{
  "n_layer": 14,
  "d_model": 160,
  "n_head": 5,
  "n_kv_head": 5,
  "head_dim": 32,
  "d_mlp": 448,
  "vocab_size": 887,
  "activation": "swiglu",
  "norm": "rmsnorm",
  "norm_place": "pre",
  "norm_eps": 1e-05,
  "positions": "rope",
  "rope_base": 10000.0,
  "rope_fraction": 1.0,
  "qk_norm": false,
  "attn_scale": 0.177,
  "bias": "none",
  "tie_embeddings": false,
  "parallel_block": true,
  "init": "trunc",
  "init_std_qkv": 0.0371,
  "init_std_o": 0.0,
  "init_std_up": 0.0371,
  "init_std_down": 0.0,
  "optimizer": "muon_variant",
  "lr": 0.00157,
  "beta1": 0.9,
  "weight_decay": 0.12,
  "lr_head": 0.00579,
  "warmup_steps": 200,
  "schedule": "wsd",
  "decay_fraction": 0.744,
  "decay_shape": "linear",
  "final_lr_fraction": 0.0,
  "batch_tokens": 16384,
  "seq_len": 1024,
  "doc_mask": true,
  "train_tokens": 136800000,
  "steps": 8350,
  "dataset": "wikipedia_en"
}
MLP neurons of a small language model. Each row is named by its layer, matrix (gate and up: input weights) and neuron, and shows model dimensions 80-143. Each number is 200 + 20 x the weight over its row's rms, rounded and kept within 0 to 999. A neuron's up and down rows have the sign that makes its largest values positive.
Before each neuron's rows, "fires in" lists the words (lower case) most often at its 100 highest values on Wikipedia text that the model never trained on.

fires in: "council", "announced", "young", "province", "counsel", "professor"
L2.gate415,228,191,202,190,209,157,175,192,216,205,185,245,198,171,215,200,160,214,207,194,200,174,204,177,195,219,205,204,192,208,255,183,242,227,182,226,173,192,181,219,181,185,188,191,212,222,187,168,210,210,185,210,199,211,210,219,156,213,208,183,188,215,199,204
L2.up415,183,217,196,187,224,198,174,209,224,190,198,191,199,169,208,216,169,213,205,230,187,173,234,197,196,218,199,202,148,201,214,202,200,222,193,201,174,214,186,216,200,163,190,203,186,211,173,190,208,235,193,200,211,203,187,194,166,171,220,178,195,204,208,185

fires in: "14", "2014", "12", "one"
L3.gate189,201,203,221,222,185,222,207,195,214,216,180,160,207,201,179,176,189,209,192,209,163,205,206,184,200,195,205,221,219,212,246,223,206,211,203,212,229,155,184,219,171,210,228,208,191,177,229,229,188,203,196,224,211,199,203,183,190,187,213,225,219,206,189,246
L3.up189,225,210,223,224,173,237,219,203,211,208,209,176,198,193,209,184,203,198,205,180,178,203,209,184,200,207,220,205,241,201,234,213,189,205,211,168,220,175,188,181,182,198,211,185,190,164,226,222,216,235,203,201,197,190,207,180,187,204,215,225,218,173,179,226

fires in: "10", "2010", "100", "1910"
L2.gate431,192,203,190,208,187,227,175,214,202,169,190,193,211,211,209,196,214,223,207,200,166,187,217,229,148,213,227,221,187,195,212,203,204,193,200,185,178,220,224,221,213,218,194,229,212,191,198,218,194,226,245,149,179,210,183,231,146,177,221,196,211,224,181,201
L2.up431,217,206,183,184,252,205,229,196,174,191,212,234,203,196,186,208,243,195,209,219,198,182,179,209,193,186,170,201,188,151,263,211,202,195,213,187,209,235,197,197,180,166,173,200,191,193,209,208,181,195,208,221,208,215,225,190,220,188,173,182,221,212,211,211

fires in: "has", "have", "business", "thus", "also", "later"
L10.gate225,222,159,220,232,206,208,215,173,223,224,214,197,170,217,190,195,198,208,203,170,167,205,179,226,168,206,215,189,180,182,229,223,167,211,177,204,167,184,161,197,191,203,195,219,173,212,235,241,223,228,163,219,205,196,205,188,179,211,204,254,174,212,173,203
L10.up225,206,162,224,228,207,179,175,205,226,190,161,198,232,208,226,211,168,195,171,233,219,205,197,201,192,232,181,182,215,181,230,237,182,159,204,183,176,186,191,212,178,207,218,205,203,228,213,173,200,177,193,209,181,186,208,193,187,219,226,204,191,242,229,155

fires in: "to", "from", "about", "into", "with", "of"
L11.gate106,231,187,220,152,186,199,191,179,205,179,169,223,190,199,177,204,178,166,182,188,188,174,207,221,205,190,202,194,213,211,209,188,191,183,193,195,219,219,216,208,189,186,212,204,207,210,170,213,197,241,211,195,185,236,177,214,218,192,238,214,186,189,184,184
L11.up106,238,189,195,239,211,216,181,191,199,194,222,168,187,180,215,187,233,182,210,221,190,210,209,182,195,200,232,184,207,219,209,197,213,201,217,191,206,200,236,222,189,193,235,164,216,190,204,208,160,207,199,144,212,173,187,210,198,214,183,191,227,181,187,228

fires in: "state", "star", "st", "steel", "street", "studies"
L3.gate349,208,205,211,177,153,194,187,214,205,210,197,219,195,191,213,187,230,198,203,215,214,185,175,225,223,188,199,203,165,194,207,215,223,223,200,192,177,175,202,235,203,205,216,203,181,183,227,218,180,219,166,191,199,233,197,222,205,221,180,143,229,229,201,155
L3.up349,195,200,210,174,190,193,200,183,211,216,210,217,216,194,182,193,224,233,215,201,207,185,214,190,208,189,192,220,180,191,192,193,232,227,190,221,151,194,227,204,221,208,200,202,198,177,213,200,246,219,202,200,189,196,236,233,228,235,167,151,208,210,201,167

fires in: "2005", "2008", "2001", "2007", "2009", "08"
L2.gate413,248,228,182,189,220,192,216,172,214,228,201,159,195,191,199,195,206,195,210,199,204,206,192,233,225,223,200,173,226,242,215,182,200,189,188,188,240,211,214,162,193,222,172,180,225,239,147,205,187,210,210,189,184,197,162,186,208,216,199,198,232,205,205,178
L2.up413,213,213,199,204,239,151,190,168,206,205,191,176,177,193,199,170,232,184,194,190,192,219,182,221,223,226,222,153,219,245,187,193,198,183,197,213,231,249,198,184,211,200,167,209,214,221,172,212,188,205,197,204,191,225,179,195,195,220,178,229,233,214,222,198

fires in: "american", "other", "s", "their", "composer", "would"
L5.gate267,193,227,216,215,192,174,185,208,152,189,194,190,214,222,215,189,186,206,181,195,186,171,224,186,205,216,215,196,231,221,222,187,214,204,241,189,193,222,212,220,187,209,207,226,186,206,215,198,199,168,201,230,173,191,216,200,185,182,201,189,193,211,173,210
L5.up267,210,188,188,217,219,192,182,228,162,199,176,183,200,199,197,220,191,199,205,185,219,169,209,211,205,213,213,191,207,257,205,180,214,188,209,198,160,224,243,188,179,229,198,186,205,211,174,217,202,173,203,227,162,193,226,193,204,190,199,178,177,230,164,184

fires in: "called", "city", "came", "cross", "fall", "falls"
L5.gate89,181,196,175,186,187,234,203,218,208,218,205,196,218,212,177,187,184,229,194,214,257,225,207,208,215,190,186,196,220,219,256,200,213,195,215,224,215,189,225,205,190,241,212,227,218,196,195,194,206,197,192,177,188,229,233,195,189,193,176,187,193,215,209,158
L5.up89,220,198,193,222,241,195,206,191,221,186,205,199,209,207,231,178,200,189,185,212,180,212,214,186,186,212,224,184,220,169,207,208,205,184,235,163,162,234,208,200,168,187,221,194,170,205,177,201,194,193,189,186,187,177,208,173,195,167,223,177,205,188,230,204

fires in: "united", "world", "states", "2005", "2008"
L3.gate74,186,195,218,217,214,174,229,185,183,204,185,212,183,211,178,216,220,205,219,202,168,225,186,227,207,194,222,162,155,244,209,203,180,188,200,219,191,225,218,210,203,199,231,199,190,199,212,241,226,192,208,202,189,160,213,182,193,200,166,184,248,196,230,204
L3.up74,228,210,232,181,206,188,216,176,182,210,200,229,239,179,182,173,220,185,228,171,206,206,179,223,192,172,194,175,212,216,189,190,185,203,202,225,200,214,196,200,200,211,199,177,182,186,216,222,209,208,171,248,187,189,161,193,220,212,177,173,218,206,203,174

fires in: "became", "not", "becoming", "because", "become"
L5.gate81,237,214,197,214,194,206,215,210,227,178,174,226,205,183,167,199,232,203,155,183,175,173,192,223,205,209,229,216,220,194,211,177,210,216,184,204,168,187,193,210,179,189,227,205,197,208,209,210,217,229,202,207,183,179,206,192,181,202,203,198,203,179,196,182
L5.up81,191,203,190,210,207,209,192,221,210,200,207,199,207,177,187,186,217,171,228,200,206,185,235,185,216,212,171,175,192,164,243,198,188,174,216,202,219,212,191,186,230,186,195,203,205,205,212,152,189,186,229,202,172,212,191,235,208,136,177,210,199,223,195,176

fires in: "also", "known", "presented", "represented", "present"
L6.gate135,187,191,198,192,168,188,223,224,205,190,174,207,195,220,167,207,183,186,175,190,203,192,247,184,195,186,207,212,170,213,240,210,217,193,177,198,174,186,206,198,183,202,208,157,216,198,199,174,199,171,226,207,199,216,214,196,208,206,219,187,211,204,206,204
L6.up135,192,195,184,227,212,202,245,206,210,204,188,191,190,191,176,169,206,220,192,202,193,189,217,223,176,243,197,182,192,225,243,202,176,212,160,204,174,214,213,187,174,177,156,218,201,207,215,196,196,229,218,172,243,216,197,222,200,204,183,225,203,216,179,206

fires in: "also", "first", "defeat", "edition"
L6.gate284,145,219,196,211,175,216,172,214,187,203,179,215,231,196,210,207,214,209,209,197,220,200,210,213,188,203,245,218,207,199,229,204,218,214,206,208,209,196,196,221,239,181,205,220,175,234,197,183,213,192,248,213,207,195,207,196,211,197,196,203,220,208,202,191
L6.up284,205,195,154,179,238,198,224,210,197,204,187,199,166,214,193,193,189,192,231,195,160,212,219,215,159,201,183,196,208,201,173,194,220,206,253,209,220,200,171,194,223,196,194,180,215,217,206,199,187,201,174,194,186,225,205,164,193,178,205,162,238,225,249,185

fires in: "students", "studio", "steve", "student", "study", "studies"
L5.gate389,221,230,206,214,207,182,227,212,158,200,171,178,207,172,170,201,199,166,199,224,218,190,220,197,218,168,221,175,219,237,203,185,215,151,205,198,196,227,172,213,205,227,231,220,202,178,189,224,203,194,207,196,209,194,194,209,187,220,205,223,208,184,174,180
L5.up389,217,205,234,202,225,191,188,207,178,181,192,170,191,159,185,176,239,206,205,196,211,218,194,195,192,194,226,243,214,207,208,229,185,174,203,211,198,195,205,223,217,215,197,227,179,173,171,226,175,205,203,242,175,186,192,242,217,187,214,199,197,219,202,186

fires in: "an", "2010", "de", "a", "announced", "100"
L4.gate406,205,207,209,167,168,223,186,179,190,217,216,236,185,212,221,143,205,187,189,211,198,186,224,182,190,174,197,218,226,200,214,207,197,193,205,215,199,169,207,220,198,209,214,216,189,166,207,179,201,190,178,198,215,234,209,206,196,175,214,176,166,170,225,186
L4.up406,202,207,217,154,166,192,188,212,174,214,197,181,189,195,220,182,199,165,217,186,244,183,218,205,202,169,171,207,223,209,237,222,222,178,215,192,167,181,188,211,202,215,185,195,196,196,182,177,223,186,184,177,212,199,219,220,218,209,238,156,160,197,211,205

fires in: "of", "district"
L11.gate336,178,187,217,199,223,214,202,148,209,171,224,230,197,231,188,231,206,173,191,177,208,205,165,182,215,221,159,189,211,204,217,188,204,172,203,201,192,214,201,161,179,199,192,166,177,205,186,199,206,212,201,184,208,185,217,174,187,195,222,183,219,200,194,228
L11.up336,177,210,185,219,185,191,200,167,173,165,167,142,203,201,172,188,179,192,210,170,204,217,193,203,212,208,232,185,185,225,216,217,190,200,218,170,217,214,232,163,213,204,163,216,167,162,192,203,185,186,200,212,239,198,186,191,192,176,205,197,204,219,203,197

fires in: "world", "first", "trail", "military", "league", "silver"
L5.gate90,164,172,177,205,188,197,201,182,203,195,198,142,206,194,172,193,277,204,235,186,190,218,210,217,201,202,197,218,205,214,179,173,214,168,215,169,214,211,201,218,192,169,219,164,174,173,182,203,199,184,184,208,218,168,206,188,198,182,212,232,209,191,207,207
L5.up90,164,188,182,198,171,201,200,175,192,206,188,217,184,175,182,200,217,227,236,235,189,244,239,185,207,206,191,183,193,238,189,198,182,183,188,192,220,246,214,181,215,173,207,187,199,174,203,205,170,165,195,193,197,190,207,191,195,194,214,200,272,181,200,168

fires in: "after", "for", "under"
L4.gate390,180,198,201,221,183,211,219,172,208,171,206,151,194,159,222,177,223,191,227,238,215,231,202,213,196,177,174,208,202,214,203,213,228,209,210,201,188,226,200,199,218,209,189,192,224,235,172,211,207,209,196,165,220,217,196,210,183,172,200,199,237,196,211,242
L4.up390,214,204,207,214,186,199,199,229,241,208,198,202,206,229,205,203,167,216,182,186,215,193,184,180,184,206,218,180,201,202,182,201,207,222,189,193,202,223,248,213,177,214,175,204,229,198,196,170,194,192,197,208,161,171,169,256,200,208,214,238,172,206,197,191

fires in: "october", "on", "september", "november", "july"
L6.gate302,194,159,242,181,191,180,200,191,190,181,222,207,213,221,199,239,197,174,190,234,213,240,191,171,216,184,208,211,233,237,197,200,231,175,169,204,196,187,220,189,200,217,207,171,190,213,189,251,215,190,196,211,207,184,181,203,179,173,195,219,193,154,180,210
L6.up302,204,228,206,228,226,224,204,228,232,224,166,182,208,201,210,163,221,182,196,166,202,206,199,176,166,219,201,195,217,202,196,202,194,217,196,170,210,211,229,179,220,199,188,193,195,167,147,242,223,161,205,180,187,182,220,220,232,230,201,249,178,213,201,226

fires in: "has", "have", "under"
L4.gate28,196,209,196,204,198,207,193,179,204,193,225,182,207,219,199,198,208,229,196,220,178,222,220,212,230,205,218,182,190,188,207,202,169,224,221,195,223,197,204,173,169,215,194,236,175,199,227,218,169,219,196,206,191,203,221,152,177,181,193,233,197,203,212,217
L4.up28,206,199,164,206,193,217,222,191,236,213,199,206,205,205,174,182,169,220,187,174,215,201,203,159,185,207,169,228,214,192,222,217,220,235,186,231,161,214,206,210,200,193,213,231,215,174,214,201,210,210,216,212,223,184,197,172,168,178,194,223,210,222,194,188

fires in: "state", "st", "street", "stadium", "steve"
L4.gate330,177,192,199,184,206,213,181,214,214,211,227,221,217,225,203,203,197,193,173,212,205,184,178,188,228,186,219,207,190,190,214,178,187,191,193,216,205,184,206,238,194,218,218,166,177,192,205,218,191,179,217,223,226,219,167,234,215,144,179,208,209,187,180,166
L4.up330,196,172,210,220,188,197,188,195,218,186,215,218,193,157,193,221,210,221,238,250,210,213,224,145,220,226,163,217,201,216,165,192,210,203,187,221,214,181,228,191,205,177,191,195,162,221,176,197,240,181,210,235,209,213,190,183,208,199,202,180,210,218,215,204

fires in: "a", "after"
L6.gate244,222,178,203,179,209,203,227,197,188,233,215,215,179,188,206,220,180,218,177,219,211,194,189,167,210,203,224,192,231,191,222,193,175,212,212,222,170,182,231,244,182,188,207,166,236,224,216,213,207,163,207,185,212,193,193,232,194,202,213,181,233,200,222,190
L6.up244,198,195,202,181,197,142,196,179,175,206,219,238,171,183,212,190,203,193,207,179,182,229,200,170,234,210,187,207,192,227,225,232,195,212,187,203,202,212,213,230,239,225,182,215,214,174,230,239,165,170,216,210,206,206,186,197,227,204,256,194,182,198,227,183

fires in: "was", "been", "results"
L6.gate117,198,163,173,196,202,181,202,185,199,197,185,206,230,187,220,177,215,185,181,191,196,264,210,219,175,181,217,235,177,213,223,205,220,222,180,197,201,212,200,193,195,210,205,196,204,192,203,195,169,172,217,226,169,204,205,247,207,198,193,227,199,190,228,201
L6.up117,191,189,210,196,190,184,171,183,203,229,194,211,225,157,210,192,197,221,212,204,194,213,191,186,200,225,219,233,211,171,215,227,183,168,219,177,214,203,220,217,247,201,196,204,230,178,182,198,168,196,202,193,207,180,158,174,223,218,188,209,191,167,186,210

fires in: "new", "film", "public", "actress", "director"
L4.gate136,203,176,234,213,242,190,198,196,194,169,210,167,169,229,211,217,173,196,214,159,196,172,215,211,205,200,231,240,189,186,186,158,191,224,213,199,177,197,197,221,220,212,242,192,203,191,210,220,164,201,218,211,194,179,224,220,218,214,222,196,220,187,220,229
L4.up136,227,172,233,201,224,192,202,202,204,160,212,188,174,216,191,228,194,207,214,183,191,174,201,199,166,184,232,169,198,219,169,168,239,180,220,207,180,186,162,235,187,170,213,203,180,159,222,199,176,185,197,245,197,196,224,170,212,211,209,203,195,173,226,236

fires in: "after", "during", "director", "fire", "following", "directed"
L10.gate203,222,203,194,225,219,204,240,172,229,210,192,212,213,241,210,158,189,183,203,171,206,196,210,206,223,232,194,190,167,219,218,200,226,193,219,215,223,196,198,172,210,190,213,203,189,213,168,163,181,191,215,200,184,193,210,182,200,231,200,192,213,160,194,189
L10.up203,190,190,229,221,212,210,209,210,215,199,179,201,205,202,208,185,175,243,188,188,234,190,240,242,243,164,195,192,206,224,204,197,209,217,225,181,182,206,176,213,159,189,197,183,184,203,194,201,222,187,215,196,196,158,152,184,179,201,200,210,219,222,201,216

fires in: "japanese", "australian", "england", "australia", "townsville"
L6.gate375,218,161,232,225,180,199,217,170,157,183,201,223,167,198,187,205,200,173,198,221,181,209,204,205,203,203,208,176,185,206,180,212,179,214,172,196,188,170,188,160,212,202,194,178,164,202,196,186,217,218,195,207,215,197,212,184,191,167,194,154,184,219,163,262
L6.up375,181,180,203,244,207,191,241,171,200,185,203,185,168,182,186,209,216,152,191,217,173,237,190,237,191,207,232,155,210,200,185,209,191,221,171,184,237,192,207,188,216,201,181,183,165,237,221,192,192,215,186,219,212,235,234,220,196,177,168,205,202,170,189,203

fires in: "this", "however", "his", "though", "other", "awards"
L6.gate23,235,201,218,202,237,209,185,224,198,218,188,169,183,223,198,187,189,194,201,184,214,218,199,199,170,194,188,198,243,220,184,239,168,183,197,181,186,212,202,201,213,206,226,214,194,207,249,232,220,208,220,214,190,190,203,203,214,205,191,222,187,239,183,224
L6.up23,217,178,196,210,193,211,186,176,184,200,195,162,191,194,234,191,213,194,183,185,205,233,180,195,198,259,183,195,181,205,196,188,196,208,167,214,180,214,203,196,187,162,227,200,182,230,235,245,199,156,212,191,197,215,195,218,187,233,170,213,201,210,198,171

fires in: "september", "october", "august", "may", "out"
L3.gate416,187,188,219,196,159,195,188,209,225,205,208,156,209,198,190,218,221,222,180,203,194,204,217,223,213,171,210,245,198,212,216,207,179,201,196,178,215,203,193,174,196,204,167,194,169,181,212,227,168,224,216,192,204,210,211,185,201,218,197,199,195,198,199,215
L3.up416,183,199,205,199,174,233,228,203,235,204,224,197,223,220,213,167,226,211,188,187,203,228,181,238,186,178,199,227,224,210,214,203,190,205,174,212,228,187,211,177,194,201,180,219,181,197,210,223,220,212,187,169,165,182,203,201,172,208,213,210,212,155,216,219

fires in: "students", "studio", "mission", "studies", "student", "study"
L5.gate49,216,220,222,207,221,216,215,206,220,191,247,177,245,207,207,169,185,191,192,186,206,182,179,187,199,155,208,211,221,232,234,236,212,136,215,207,210,186,255,203,188,214,215,181,216,214,207,215,177,210,175,227,241,201,199,190,226,193,237,183,198,173,150,209
L5.up49,193,231,205,193,227,185,182,193,201,195,200,164,197,219,181,227,243,191,214,242,182,205,182,193,218,184,188,218,196,235,217,237,176,187,191,163,190,229,199,220,183,197,223,207,200,229,220,182,198,237,203,211,206,188,177,214,238,168,238,214,226,200,201,188

fires in: "school", "national", "international", "general"
L4.gate107,195,229,189,231,186,189,195,222,196,241,201,209,211,215,198,197,197,182,249,208,219,184,183,210,225,193,195,213,182,205,160,216,188,192,191,237,225,223,205,204,216,203,204,197,198,191,208,196,198,212,208,195,187,186,203,202,206,178,153,189,206,215,210,209
L4.up107,214,211,210,159,198,186,183,207,224,179,163,217,216,186,200,197,186,219,225,195,224,196,185,232,203,169,208,200,189,219,185,227,203,189,208,200,215,234,209,196,229,207,249,209,225,175,245,192,184,206,229,189,190,190,192,220,231,226,164,189,196,194,217,197

fires in: "as", "however", "how"
L11.gate391,223,195,223,188,200,172,197,188,210,245,205,195,186,169,203,187,178,200,197,189,192,204,171,226,179,184,235,172,243,177,187,217,218,219,198,216,153,216,213,199,199,203,198,179,210,213,219,191,211,209,221,189,196,193,200,205,216,177,179,194,207,228,232,235
L11.up391,195,210,218,221,208,205,218,195,218,193,187,199,202,221,217,189,225,197,232,192,183,200,214,214,203,189,200,147,197,217,165,190,198,205,183,214,234,192,252,235,195,199,228,220,213,225,235,221,205,194,239,198,219,195,210,272,215,182,198,171,194,193,187,192

fires in: "to", "around", "over", "of", "outside", "as"
L11.gate298,205,199,226,181,203,205,190,201,207,172,224,247,172,191,225,180,187,221,188,198,163,223,204,168,221,239,203,188,201,173,187,212,215,200,182,212,198,198,182,215,210,195,165,232,193,181,199,194,172,201,196,204,190,185,209,218,188,210,231,174,225,193,205,205
L11.up298,197,227,237,176,203,197,197,185,204,218,182,210,214,199,201,186,223,209,162,193,211,235,222,232,224,180,207,168,212,223,237,213,196,229,212,195,200,193,176,206,221,208,193,194,169,221,173,200,167,190,217,201,183,191,186,196,220,160,205,206,182,199,180,221

fires in: "by", "website", "working", "it", "serving"
L6.gate65,176,190,205,194,174,205,195,170,207,213,201,217,212,178,224,196,153,214,197,190,168,166,184,184,177,155,196,214,221,209,211,210,165,189,168,202,242,204,181,214,207,212,235,182,181,178,231,204,164,161,266,186,228,192,216,211,204,164,224,196,204,190,181,206
L6.up65,174,203,189,188,201,213,199,191,183,229,177,203,185,176,208,195,176,228,134,210,180,210,174,179,187,190,183,184,200,213,242,216,214,208,181,232,227,193,200,178,191,190,182,197,184,187,205,259,182,229,167,199,203,196,207,244,202,132,230,224,248,214,216,182

fires in: "new", "such", "public", "railway", "news"
L2.gate94,173,195,205,184,237,159,155,201,209,204,226,232,175,191,208,204,148,186,197,160,217,175,205,200,187,182,192,231,205,227,241,192,188,244,189,230,182,201,183,210,207,204,186,187,201,193,206,208,193,208,196,196,211,190,187,191,235,198,195,206,189,207,214,193
L2.up94,161,167,217,191,224,195,144,198,206,205,222,213,189,196,205,192,182,193,186,225,206,195,172,215,184,201,199,189,194,234,198,184,179,215,191,228,205,236,187,217,230,182,190,201,191,218,215,220,172,240,200,181,208,178,172,221,265,186,218,187,190,212,211,198

fires in: "new", "original", "not", "appointed", "originally", "finally"
L6.gate311,183,220,196,202,184,189,204,218,213,193,183,198,227,191,201,268,183,164,171,174,188,179,225,197,171,177,174,186,181,200,185,198,179,191,220,200,154,236,199,196,177,189,206,203,183,218,174,210,196,195,231,207,205,184,187,198,202,198,211,154,195,171,199,211
L6.up311,216,194,175,159,213,195,190,205,218,238,212,253,191,209,196,200,155,160,203,221,174,237,187,198,176,207,198,204,187,180,185,202,209,221,164,214,203,197,188,238,232,180,220,204,214,201,223,240,194,201,220,178,171,201,205,213,185,220,197,224,203,215,194,163

fires in: "province", "club", "european", "mix", "mixed", "prince"
L6.gate153,192,201,244,195,232,195,225,194,217,222,200,206,191,210,196,224,181,224,189,193,178,183,179,185,198,195,196,226,191,173,191,183,229,204,188,182,200,205,218,202,224,192,230,185,210,178,236,201,220,181,197,231,184,234,187,146,190,228,173,230,220,188,170,170
L6.up153,200,211,204,192,194,200,219,203,224,208,196,212,205,228,234,195,205,208,210,201,204,180,216,178,184,187,182,224,201,233,176,196,193,221,180,187,201,224,186,200,213,197,197,198,196,176,222,187,186,219,191,198,206,213,189,170,187,223,194,221,200,217,194,195

fires in: "not", "would", "may", "must"
L5.gate215,201,191,218,199,217,172,184,199,210,212,179,211,198,225,184,194,210,185,220,185,200,203,224,224,231,216,205,178,225,260,222,182,194,192,227,191,197,211,199,191,237,218,194,193,199,213,185,207,188,239,207,180,182,204,195,196,180,196,172,226,251,181,231,171
L5.up215,210,182,218,200,244,184,219,175,209,207,164,188,218,201,227,269,209,178,204,197,219,208,208,216,188,206,196,200,184,220,232,200,225,197,243,205,178,181,210,163,220,208,171,172,216,214,197,200,206,189,184,187,185,203,195,184,180,205,165,202,225,219,236,188

fires in: "by", "of", "at", "to", "attended"
L11.gate218,240,222,243,173,185,165,183,161,222,188,227,209,187,209,223,209,245,214,205,222,181,207,181,197,236,234,189,208,216,240,210,193,196,176,207,185,213,198,176,231,205,204,203,189,183,199,184,226,179,196,202,169,169,168,200,206,211,188,189,174,222,220,217,211
L11.up218,213,205,201,196,216,201,195,206,180,178,224,189,208,205,195,207,230,232,222,237,216,204,198,188,228,240,205,200,180,219,247,186,240,203,211,167,167,219,195,165,192,204,196,217,178,212,194,194,173,183,210,196,195,172,142,204,183,197,203,187,185,197,190,172

fires in: "14", "2014", "15", "2015", "m15", "2010"
L2.gate191,233,197,227,217,232,218,222,193,180,191,182,188,197,225,187,210,243,221,213,201,190,211,222,210,206,188,196,188,231,194,239,199,175,212,202,181,192,219,185,204,192,193,212,213,200,215,199,251,183,220,214,219,220,198,168,171,184,205,199,233,216,197,218,197
L2.up191,245,214,189,199,206,223,219,176,168,182,199,157,204,208,187,216,198,223,202,202,201,225,210,196,216,191,209,164,205,182,234,195,182,232,177,176,199,179,194,196,183,213,195,208,211,173,222,244,208,223,215,217,202,192,162,175,197,214,194,218,210,197,203,193

fires in: "and", "to", "took"
L11.gate443,197,165,200,187,176,231,190,188,213,177,214,196,144,232,198,197,168,184,158,204,224,164,180,209,212,187,188,254,239,193,205,216,209,193,209,179,186,221,214,181,190,184,192,195,189,180,172,192,193,185,213,208,198,235,182,181,200,203,220,211,223,206,183,228
L11.up443,219,191,203,183,207,201,209,230,227,164,217,190,192,196,225,197,169,206,170,194,214,212,209,203,222,191,249,246,182,218,227,212,209,197,182,213,181,215,202,170,232,219,210,219,197,178,213,221,202,186,217,146,221,208,217,195,195,216,212,177,190,233,202,216

fires in: "after", "director", "county", "railway", "black"
L2.gate274,184,210,179,184,188,199,222,206,189,191,156,183,181,237,173,196,167,208,185,183,233,191,237,204,193,208,204,201,178,226,157,201,230,172,204,200,202,232,217,209,207,178,217,195,194,220,164,178,214,179,213,192,230,209,193,176,203,216,196,181,184,188,199,204
L2.up274,226,214,181,187,228,178,224,224,214,192,176,183,181,221,157,207,194,183,174,213,185,202,198,179,174,179,187,164,191,226,201,192,196,188,207,193,170,199,173,200,184,243,223,154,184,201,218,197,227,178,181,188,228,224,195,212,187,210,186,198,177,215,193,176

fires in: "first", "united", "world", "club", "championship", "place"
L3.gate21,205,175,173,199,206,217,211,204,196,212,193,197,185,211,191,209,186,203,211,195,171,226,202,233,192,173,192,208,201,214,158,207,209,159,199,181,208,201,202,177,206,172,184,175,151,192,250,210,212,205,175,177,173,194,185,178,179,190,148,196,217,193,190,172
L3.up21,183,199,198,179,198,176,205,215,183,200,190,194,208,182,208,170,193,234,183,189,205,216,213,228,212,207,174,208,205,214,201,191,199,176,229,205,230,183,188,179,199,160,150,210,162,202,203,205,182,207,187,190,180,198,224,179,256,186,174,202,235,200,169,163

fires in: "early", "european", "museum", "related", "background", "room"
L6.gate341,183,195,235,212,172,165,191,206,203,169,163,214,205,219,196,184,203,200,159,192,239,219,191,207,174,188,205,206,185,201,193,215,195,210,184,216,200,189,209,207,224,173,188,208,213,153,168,220,215,171,196,235,204,186,172,244,236,190,188,207,181,206,194,218
L6.up341,189,207,223,206,187,198,206,181,224,178,170,201,194,187,200,171,196,217,222,204,163,162,209,225,185,172,233,206,207,204,212,188,193,190,180,201,207,178,205,243,216,176,229,153,183,171,190,182,196,214,217,207,199,209,186,205,213,214,200,234,209,209,202,185

fires in: "became", "second", "become", "because", "becoming", "appointed"
L6.gate251,192,211,216,204,223,201,212,193,198,215,201,194,198,212,191,216,217,199,174,199,194,193,204,191,236,191,238,200,184,153,185,195,203,149,179,211,212,223,194,194,187,211,203,214,237,225,179,195,154,192,207,215,229,189,199,203,170,220,171,193,227,202,138,200
L6.up251,175,149,210,167,198,181,201,196,227,208,201,227,207,185,190,197,195,195,191,213,208,209,210,220,190,198,185,187,205,190,229,164,196,208,236,195,207,197,210,211,220,201,184,170,233,224,224,183,231,175,189,193,190,230,174,222,205,211,185,223,172,204,221,227

fires in: "not", "first", "just", "justice", "noted"
L6.gate330,173,213,168,265,170,211,170,193,221,195,217,215,214,183,193,193,175,172,217,173,192,199,211,203,216,184,191,205,203,234,193,195,220,206,211,211,158,188,162,203,230,188,210,187,187,164,233,224,181,187,188,215,193,241,194,229,191,185,213,210,207,180,221,167
L6.up330,200,190,246,196,188,162,185,181,184,200,183,226,188,171,219,223,196,167,197,210,194,209,205,167,179,175,160,177,210,194,200,191,182,173,175,190,226,245,192,187,231,183,206,235,209,194,196,195,185,184,217,215,209,217,229,211,195,230,193,223,161,218,186,168